config = dict(
    hidden_size=640,
    init='normal',
    init_std_qkv=0.0244,
    init_std_down=0.0,
)
MLP neurons of a small language model. Each row is named by its layer, matrix (gate and up: input weights) and neuron, and shows model dimensions 320-575. Each number is 128 + 24 x the weight over its row's rms, rounded and kept within 0 to 255. Numbers have three digits each. A neuron's up and down rows have the sign that makes its largest values positive.
After each neuron's rows, "fires on" lists the tokens most often at its 100 highest values on Wikipedia text that the model never trained on.

L6.gate325:106143128112131150148116097152120159120095089124157140154127125184133085110154157145094118154141111117116151136114146116168089136088156165132111146121096146122145123127115133177146164126106063108114128123174106113106135101122107092128110121132121120122129077129149164128106158120188088136144142154133149080098087142147152142146086130124149141092139153128172119092127118095119149139123118094142125133133163153154149151136117145149137139098122139133111105156146125112112110135139138126160140110163132155094135167106115149101121147081205162130151100159094149106135145135168142111137113106093118152138154124165139093133176115166117133150153148144110122128151125111156121128114106133139151057084097127165112148125118124073138138095165138090083147093140186161152090187111100
L6.up325:143149154114103115165078083126124144137102074150146108160107119101142097131141131131096137114157113088106140123141136097164102127111152133131117159107125082146143115172111103169170129113117054158128113136153104130108137103115143113100126150155100111166100117088147155153107170114135104162137130145118106058103143135111096157124113141131163120132110148116156124075147133111121147149115119110116104114144137129134176106115110119169135135127120106095129135129169123128113135124136111145110181135125143089077141146145127140084121129098187153146148137138117184158128157110150139127118127138091089144137142108172141117151164144098091144194145143127100120171147104147147140105097142159094153094102109140144160147112141150100115105087162132061107147083141185166083096200109105
fires on: " by", " in", " to", " for", " on", " with"

L7.gate1040:149162120128113150146147113155126111124111156142098145132132134124110125089159117135130091126098157105106153122097122117139147122096100131102139120159112119144138146068126091154120155108147173117080093143104131112074097100114133153123081099167148133095152093155151124104161098130136107122145117134128133132136098178158148087163144209086147176137115117140116139122153123155153131103133098123120086169149112125155142108141119176100151148126130098122152118112150131067103120128094106126128142141090129108117136106131116146114129091143129129123118135143090167126170120149119124125107134128086117134104144146098140132161105150105138102169158183160097184108088111105094106125139093122132110076138100104153129091155131109147096136110072088128143100134103166100092111131128123
L7.up1040:160125141143157115158119135120094143168146141133140141077134079153082103142196123102142096125094132113096106120157137102100111143119139113166168118112124115172135152160083105138095116081112135132116071111168134095140112148109120135108105118128132125176150134122169113100139057112110120145150141177131169086160102156114071155130103078134076144152139175139083130103122186136131144145120084136121136147095126124168145131113079143099114140141103117142131152131135126132131129160083102125142140100112157156112168138076104122168114120154156097125161109122146143153148108159103142134119161155130109128115122130126138129149150126115190119097132126141157133105067140143169145105093155100125095161125138139124115104103158119101124131122160119096097093120111101120125159085131175
fires on: " to", " of", " into", " as", " |", " up"

L7.gate379:150133155106099136142105154148097113092121154117155077078126128087141115075167073107111126128120180118108129099155133161136106112138110117087123154099108120110105142111147100152140107115109158132135176120115110118160127131102112143118125151109124152156129107155147116143169098165138121193127127099135093088142158101150073104124127112131154122133135116157154121160157151133130134101154160103104158127161152126129125125145145123149141101153133108150134125146122167124123147133113116120106110105125180113091129121108123148156164107125127129135114147143111122138130117092136121153106089127121132130073136131127184056115147111137141175150116147157118114095130143132089122111144159120120118141104113153142149128095122117139144140131087140177105132137123110113104125088150100
L7.up379:128162128118123093085106089127134148101095120108127106168102110130136139131144131182140150083146143134102127130109115136147135107164064120148122110153137082126135159145102127098196113101127119144128121127103149094111124063122145139132153173114128153127131086135139135187125105175138096142140178119148146137130164115119138073084186183114172131117153088141129082154151154118165121139127157140169144174091113182139135136130088171143122139119166128098141113158126091163141128145086143135157151123112088092081120154116135125071146159144085158170094132117136118127100115084132134113103147096127137118125128142145119103117102106107138129155192079149116129116140117133121130135123153071152160136127157117116156174086098169086107107125155060169115123119116144146148113120099176
fires on: " of", " in", " under"

L6.gate1497:094085119145123106129095141119113127091141131122160073161152108150134146127136097103127113104119136162102145112115099121130150103140123128098074160163132114128123092126121128152113184148112136202125122090133162100144141116161111127132114115123142135182127125121133115099174067155080143134196161122144141130139178124108140134126159097091132156195128152136112136140155131107146087133135151124147139142094181107096150124082128179135129130126161099110124107122100114103144129108150120109164125125160164127143139111144144133084126132100111141134121146150152147128130130100132156140121136160153120123132079153059158132109151124123124109157124138135139077116120084114118140119135191158142128118078109145141086109119116105151153151127100110155148145151130182145119137130095093
L6.up1497:121153134143148111174117129155139150099124122117141114147126142136153110167076098115120103107132130143129135135133095162168162095107142124133101122154187105129095123090156109144126099160088108190126141115133143094156139139130082112157128142119112124118117113133089141112106103162118110123147143091146131132111133126145136133141159105070124126169168137109114090159160150096117157125107139136107121093127147118104101119110119159135124147139140089097123102114143073129135143127123127157197111148166147118100109111108141108125120147091148128149164105132141126067156122100126122091100123121085139178124048173136123124115131150128096146115159136157115073162126123132101100098144138068169142107106114126105120111185099117116125103151095122133117075150119097139115117122137081
fires on: " in", " of", " with", " to", " by", " into"

L6.gate1569:134124116128128122119143125151108099148142114126155110113185115135173152154126132116195103089167159121110166158105104076130147147115138151128108140192111118121139182132116092071128104113089158143132110138175140104129102152132146104142096150126132150080127124116101133112127134126120148175104104107132174150144099104117157147162131185056148119119131116131107116147161120129144135138114175136109147118095151123139129110090128069121159145106150109124145123153092146164138128122144120144145104159155151113108141134158087130139164118141106114091138125117127145110156126118113109107111113118139151147101106132132131143125127141105130101118119154166138099116123155139101087145159118112112113109136098149125145079126120127122146139139134130168117115166114189122101098096146130
L6.up1569:159106126134184122114111104152095139113141137133125114148135133142178100093104118161117126116162115118124125119143152110118147085128117110146108151113149125171109106162146098094166136137138146162128114130091167119116105107119155142140125132128129133112150124149175135173130096128097160141114127127122148140095167133084134120100126128166154117135121087163197149155147145117072094141145134091143163118114141133104111086124134127101137180091147150087138153121141105136147120143136149114142143086142119114127113137142158105102179123125108126115131118125127125126129107157177124156106106085105156134135139130120118142130098118112146136173173124102131117156121153131122111113139119123077138150130154113097107078093129163075141104149113179171147103145135169134165132168109101
fires on: " of", " by", " to", " at", "ane", "le"

L7.gate1583:079116192111086089122156159141127135164083136192116131154116133148178108154089140139121113115141136104128149135133124136109111104141151135137113098112125116097102068110139122082157122128105139139119118119115113125125129136138137075172153174114138146093103130126190154143138145128121139115122175107128130166126167098152117084127110119173112157136118105144111143154161132143124138114141135153149112109165121128105069158164096137135122092187096127154130174109147154109127139144119129170117105111119150169129112107122143131101120098139163143122112136119154158110181139116115130136137140114140145144085133129148150112091123115122121081193141143124138191110157088077081107120176105151108131137110104106146150121188150117120102090122119123139156131113113107139128123119110123
L7.up1583:108105151104123118133128101112126144173103147113128081143155099153154097116143172136144136109160121150128116104111144137179086124140149107168154127085118115111125104122121174103101108107158101120127143103138114105124110154166109162123132116129144145168109146164123139150111123123102108120114154149124089108135155142113137135121120076141147149173125135101116122119098161104140161154111137133144141113138160146139086134124089139146157103105089095105119135130116131076128103139136156136123102121127109114132167155157097175139128090144150159101080127090144141115105095147131137132159174092112153126076139103123048113146108143134132148118081151133116123146108136115140137089132153128139143115128135105115103146096125111079150191144150137116114156142110129099187143111130088
fires on: " as", " of", " between", " both", " that", "\n"

L7.gate138:149137111093157077168104115149150119108178156119144099116118118140135153109144149120118100143132173144093074098099126137098102101151122116128121148129150178099134100132155156129137160133130119148152130168100118103128132111155136102123155152126137141128093150122141166129132131127121164161133174108127118120130130126145146128102114092140126138138125123161106114131140105119112144132148123104098137114140120145150154135164146103168100121113124136091120145115164141163156153163121151132115131153141146147112139154106133154138154118109204165106145112165104096148146147129110154129177141151099137105128115126162145144115121138176122118140115077170111124140129118088091080110140126126108100116117125116167125219142168117194141144128127097153100143127137121130103073149118137
L7.up138:121128140140133120119123093130120121120088124107141169127101075134145136159192119124102136157142107095146123126154141111124129144144176130107132154167115182079136148119126140124113086150115101121131160121126105143147126145108097130089111137140142144174111173101116114109151167101079128165128121166106112095099158127148140125131126139110165108108111184145129128146140099099103123143118140116124122156153156126162123154103067119158149141159119092106129110127108142100147140144148138118100126139154143126137103146133094132113185091212133136097114126140119152103102143103130132127143112118121100129101124084112150105101127182175143128119121125101154109137144127138141132092106165120127143159117138107152157131153133119149105144156127154142108164151173093122140172149119137
fires on: " of", " to", " for", " that"

L9.gate1195:071158117117166144130161150162120120092140171151108112125092120139113165123136088143180150126124133106092106120121084129107140112146123096101110112122132152155108100087139129098151164138173123134107122153120098146132108107156128105102122121130090175133115130107128126101121159123152154148152119146129164142091158132134124103167127118173110152110108125106147095128136140118133089133134108088128177101137145172147100106126163139067162133120155130140126116101112147125154143085112172159119120097104123105124105118129090136157148131144140105113139134116114125123111144063141126119111137122117140151095116110137112160158160147092099150144104141144094165123161137116134131096145148142151135143159115126082111103122099184097125149135110119126095116108138135132090127114188115
L9.up1195:110117147131109100089082082131147156066099115113153170138107132120143132134138163144155122164134073094098127105106117149117117111133148121143135115151142124138144134121142142131130070113114108111149139145121139101106144120166125079142106139106128165125149095088127161114102075094124151148115142123130121122136118126145181104098108171122103141108112121126096092164167140107116140156157155099115079147150141145135161128114100125152141119124113133128122088172147109120146151142126141133081130139145111132103112133145112160106164104171171117132103125119103130122105110137126104153112142124086130162136128135139171112128101128129129162099146129074172141173105117149135155101131153098164087098070128096114111124165122163123091117173130159141124124138140138098166194098102148
fires on: " by", " in", " on", " for", " via"

L7.gate292:110171085102105126161146156128140139073164105163087151120112141096119059139146118147137148124126138111132127122065125104137122117144129120136151144129156086113156144146156139140086112119126084134145127143106086108091134159116129129177097124135104079129120092113139135143176094171098110110115146135135131129129124130121126128147163123119100126130130157129115131112131108130127152171122132112130114103101164179112102152090142141119160158132112136116096102095089152123153190143115101125168133105153105144088121158111091138102120107132106099080112166140097148090154151141104156092135128140126149114111133148080146099119136162100132131179143131184155145061124103176135108107124132092118094109146149102140111091173101109166103102113133114130145075163120095125087090146119120
L7.up292:138137102139125120134158163117092113092121094119130091114127179118110080127150091128117129135137155142125117101114146122142100102131142136142120108145134157107139124085173105117153121115142125143130130177113143080123095120125121100137095154139160113161140150058105099123110094124111124159133141159145167106142143146115104153170119081161109125139128152108081129120152124162117185054112101075165117134125124155125087106114136104127131148140165085147132144126140103144138122127106103159107135137091112121146140159093109136088152150157119134137150119106107111122138149104056146130149156124112116103117087124085100086114131144149137152144148158172157140126142100136158170115162092128090128145130152087070127142165174149130110105100156106088148141142120099119186117145100147
fires on: " |", " with", "|"

L6.gate999:119138176101110115135102121145171119176089136148124083122132151130133165118085143158143145116114100119094069159135176141131108122120136128132092064139099130111129142146166142116125145148177136132117148108141112099156126178088124163118108093186154138110126138121092152143163078161129146117143154113125098156096144126142133155103159117101121142107150104151095118113117143111140167130125094106135162105109122153125103138100136071117110134085115104102122125115095102133128117183151103153154150131119168150112162169086129132112146128126085113133127154151158133136117147119103145142091126162101150132120149146094100166166157142128155121122129121137149147154066100156122130125117135119124131106166099166112094128126132162133147143139139113120114155115155107108142128171108143
L6.up999:155135059117144130137110146121082118143157160125098161144097113153153116118139110129103096116153141114156113143141145103106137138139150113108152131156138161081097134105134117135158152106147155138149128145138132140136111106126089112130127144115113146121166134118114151090107192156105142127148109121148103109093124171187114150118149137157136097117132142149121151194143131125147159100128101122118106123104138142135131141161094119094146107150137098130096119136099133154112129148125131102103094124169130091123139113142141112162134132144160059129102115129170164139176101183133112148153156140134069163138143141145161084096125139124150143123142068163136159111141104108170156131081132115118158141127141141140130137125094106106092106140155139105111143147127133113075101130133153
fires on: " and", " of", " for", "b", " activity;"

L9.gate1521:159128118147101121131103109106087140127138121102162133098131128178119174099113139177120182102159123098199122141117120192118160115108125126161117106135142127117140197117125126115088125147114102104125157155128135157158090109147150128127101126129120148119109117154138124149122076146120093177144151125137095148138151091129078124076093149109148136103136128172131127117134147145132130176137116111123110142110163145107157154136157145147177171119123125128154108131104100132156177125141107078134085153117154143137129140161115169091138099126102137144134134144100142149143142069130111144146092097098124132126145151079108123123141144116101163169095096114116112108139142114132117127157181091084116135160129161146155156160105143142127159149152126157149141122165124142095098111127126
L9.up1521:116073144120116107082140130106123110084107128111156079140129141155146139176128126188125152086164152131165192102099100151116164116143123121153116129083105109111125129111096129107145128158179140125127113134136151122087112129174117123156140127102122153159123138141138107151154123116168108144190130115146112140116164133141119117145179108076110154129091102153141141112114123125142129093118109131168106123169128135120107111119127125109094175139137112111118165121103148146177116116137140097126107145118136135159143141160172135122120154118107174124099114107089150171138120113165121162128162112146141165114138128114126125081123116121149132144158124157152130110148132135167115111127152144098161124121145134147119157099093140117087136129114120143156153111104142133128109126068176
fires on: " as", " As", " Like", " in", "As"

L7.gate197:102141121089133138131160128146107148132110133107145087124164160130085139148155139123089178156084099092104139117139109116122117147142129117132138105147148084121105123101103152074129125078117166127155113097131172078163124154144113125110118143129130154143151128163153130168159108157142153154138114094175166100146147109124113114149101160079172143161150135076164141129137131103145124126102144107102119156089135102107106129125137140149089147134149141136114111108099145162113133179139112119153046095114106113153129122126141131096142150114091134136096134139133086171121122088105169131098115132174117113104122159111136122106137121075113126150105153131124124148161173094147096105125171116133104117154151156173143151117090141117159127111138112129115129114080101175138143123117136
L7.up197:086124147143113128099169116142121142125126129160148118149082143152155187112086115137117162149147119091090117119103125141118106105138145138146133126153126154138159080162118162166151120120135131161126152152121115121138099191141164111150125119143137139086145127141139120130155120131137145072096164115148135126118141117188167151086159165126120124152164113135155073109157109154120122189140127160148140139154108116125137127154112139119147116089139115155129143138101033151160094112128111115116115131139114113172121134136104125142165099150116118163101137100094120124138089142126106105173113124147099103133098144113147126130109142105096143124159115167120155118133116115165142088150093115143152109106154140142112118126131127091097085137144161111176129132119119124163140110126124
fires on: " of", " which", " who", " that", " English"